Weights of a small GPT-style language model, trained from scratch on English Wikipedia.
Architecture: rotary positions, untied embeddings.
MLP neurons of a small language model. Each row is named by its layer, matrix (down: output weights) and neuron, and shows model dimensions 112-207. Each number is 200 + 20 x the weight over its row's rms, rounded and kept within 0 to 999. A neuron's up and down rows have the sign that makes its largest values positive.
After each neuron's rows, "raises" lists the tokens whose logits its output raises most directly, leaving later layers aside.

L5.down608,211,200,190,166,209,177,218,193,198,215,206,209,197,191,219,176,195,216,165,188,189,211,215,172,234,186,209,193,198,188,181,186,198,217,228,200,185,196,203,222,162,228,168,184,175,174,163,195,210,223,154,190,208,188,199,185,173,197,225,223,181,223,208,200,209,207,219,152,213,280,241,179,204,223,207,221,208,187,218,165,188,201,227,196,186,186,193,202,192,207,192,175,186,212,198,195
raises: " them", " the", " that", " themselves", " both"

L5.down232,210,193,206,206,185,191,193,211,188,289,209,185,207,196,203,207,200,164,170,201,218,190,196,205,218,170,229,220,202,209,210,185,235,208,194,194,204,196,204,208,202,203,220,200,233,185,208,237,206,210,189,206,215,198,199,182,230,225,221,203,207,170,186,169,230,225,170,227,202,141,205,196,208,195,206,190,194,193,233,222,209,200,219,185,192,185,172,195,222,189,219,180,208,187,205,215
raises: "s", "ful", "ment", "ration", " ceremony"

L6.down102,206,230,187,186,238,202,210,182,198,224,229,214,220,198,205,214,200,219,193,214,220,196,177,176,210,195,215,202,222,215,173,206,192,180,245,186,196,209,184,234,225,227,170,214,162,228,189,203,194,209,160,197,213,205,212,198,195,230,223,196,232,208,209,179,183,224,241,202,233,226,196,193,202,220,195,178,211,221,194,184,194,189,173,199,171,206,231,201,201,213,188,181,210,187,205,223
raises: " him", " them", " themselves", " their", " her"

L5.down164,227,241,182,181,184,242,171,178,218,183,170,202,219,198,175,206,191,210,216,217,202,211,196,221,192,192,192,163,198,199,232,182,210,208,171,195,187,198,233,211,215,196,199,217,227,169,198,207,188,217,223,214,155,202,197,216,193,208,229,228,238,203,187,188,192,200,209,173,171,185,205,151,213,170,192,216,216,194,195,185,220,215,193,194,204,229,177,170,239,200,190,208,220,180,178,193
raises: " comedy", " song", " songs", " album", " singles"

L5.down344,201,231,174,181,219,193,212,187,218,233,165,226,221,193,188,211,207,192,180,187,201,215,203,199,207,208,223,208,203,187,205,178,211,178,223,216,166,183,184,206,197,214,221,210,184,201,200,196,186,225,239,163,170,188,164,207,219,203,237,207,201,211,181,175,201,218,225,185,225,194,212,222,206,193,175,196,213,199,173,208,193,221,204,192,198,195,191,197,216,141,200,219,208,174,225,218
raises: "ister", " a", " their", " his", " an"

L5.down652,223,167,214,195,190,172,195,209,219,186,184,210,178,160,200,181,192,204,223,186,185,202,165,180,212,207,208,181,197,178,224,224,196,231,204,201,191,201,205,204,158,215,205,196,199,229,196,195,228,198,191,212,228,199,211,207,221,171,199,194,226,210,194,201,233,255,218,198,225,190,195,197,182,206,189,173,178,212,224,209,217,190,197,214,173,211,189,163,217,194,211,212,215,198,190,231
raises: " the", " their", " any", " him", " his"

L6.down586,200,218,191,158,191,196,227,156,243,203,231,218,190,180,201,195,193,192,202,191,188,201,184,195,208,217,195,187,200,181,184,186,163,216,237,205,185,183,220,223,227,199,183,176,207,179,204,181,223,223,167,193,215,183,190,196,207,213,186,189,229,186,201,184,215,234,246,218,184,188,166,196,202,228,201,170,201,223,198,172,197,201,199,207,202,191,210,201,217,152,185,194,205,212,193,248
raises: " the", " its", " their", " another", " those"

L6.down675,224,172,223,184,197,186,197,182,188,194,219,198,210,211,221,201,214,236,218,183,218,216,178,185,224,194,174,188,217,211,224,169,247,206,193,229,161,249,213,164,179,194,241,188,195,217,193,195,195,204,186,203,198,244,180,201,158,206,194,201,170,211,190,200,204,169,200,199,231,190,192,176,186,211,183,219,215,202,212,191,173,191,217,203,212,199,201,228,216,215,199,198,172,191,174,207
raises: "ation", "ated", "ational", "ivers", "ification"

L5.down236,176,186,180,183,180,200,216,149,194,153,235,158,200,197,214,177,224,192,221,195,185,176,191,178,187,197,169,219,196,212,211,218,184,251,199,224,187,184,199,181,202,175,198,232,197,207,194,201,176,217,224,197,225,185,230,186,180,204,206,201,207,208,202,218,201,198,183,196,191,214,168,186,204,213,195,226,231,184,196,192,189,211,195,195,184,193,223,217,225,211,205,195,211,191,215,214
raises: "ate", "ational", "ated", "ation", "ms"

L5.down691,163,181,203,227,219,195,234,205,184,191,220,201,201,178,194,190,176,200,204,212,179,196,201,225,196,195,191,165,159,163,218,227,187,161,199,186,207,219,174,171,176,185,182,229,201,233,169,227,209,210,226,223,211,243,234,201,235,205,211,215,229,206,186,199,206,215,256,211,190,190,223,224,157,227,206,206,230,213,238,172,201,201,208,220,207,209,241,177,206,212,213,172,184,218,180,182
raises: "ing", "ings", "ed", "hl", "ste"

L5.down266,213,211,208,202,188,188,193,187,226,242,220,223,200,208,189,192,170,221,177,216,233,157,171,251,221,185,174,183,214,184,203,216,203,218,204,184,194,225,185,191,196,199,192,184,188,204,198,189,219,207,223,208,202,186,219,177,180,190,165,200,170,176,222,219,174,201,219,191,195,153,196,181,190,228,204,168,198,180,234,195,188,221,230,167,180,203,211,188,224,209,189,182,215,205,190,218
raises: "ion", "ions", "ings", "ives", "ed"

L6.down231,237,171,236,196,178,201,192,174,239,225,237,251,201,208,235,161,198,220,213,198,206,185,182,188,205,193,196,201,231,206,200,171,197,220,228,229,207,191,172,192,201,205,163,183,202,178,189,190,207,174,194,183,214,195,185,205,196,216,250,199,231,192,215,185,220,199,176,206,201,236,199,206,213,206,199,182,215,214,223,192,175,175,196,178,185,179,190,182,192,173,192,196,171,216,211,197
raises: " their", " its", " those", " his", " this"

L5.down672,213,185,183,191,234,179,198,226,215,199,182,208,191,186,215,206,188,206,179,194,214,228,183,208,194,209,182,194,172,209,199,206,205,207,187,227,198,215,210,192,214,223,161,179,183,181,210,193,199,197,189,207,207,192,205,205,217,172,205,227,229,240,208,208,207,199,228,141,192,200,203,202,186,211,207,190,160,208,187,206,176,190,180,212,213,194,231,180,241,184,240,177,182,209,228,207
raises: "ally", "al", "ism", "e", "ity"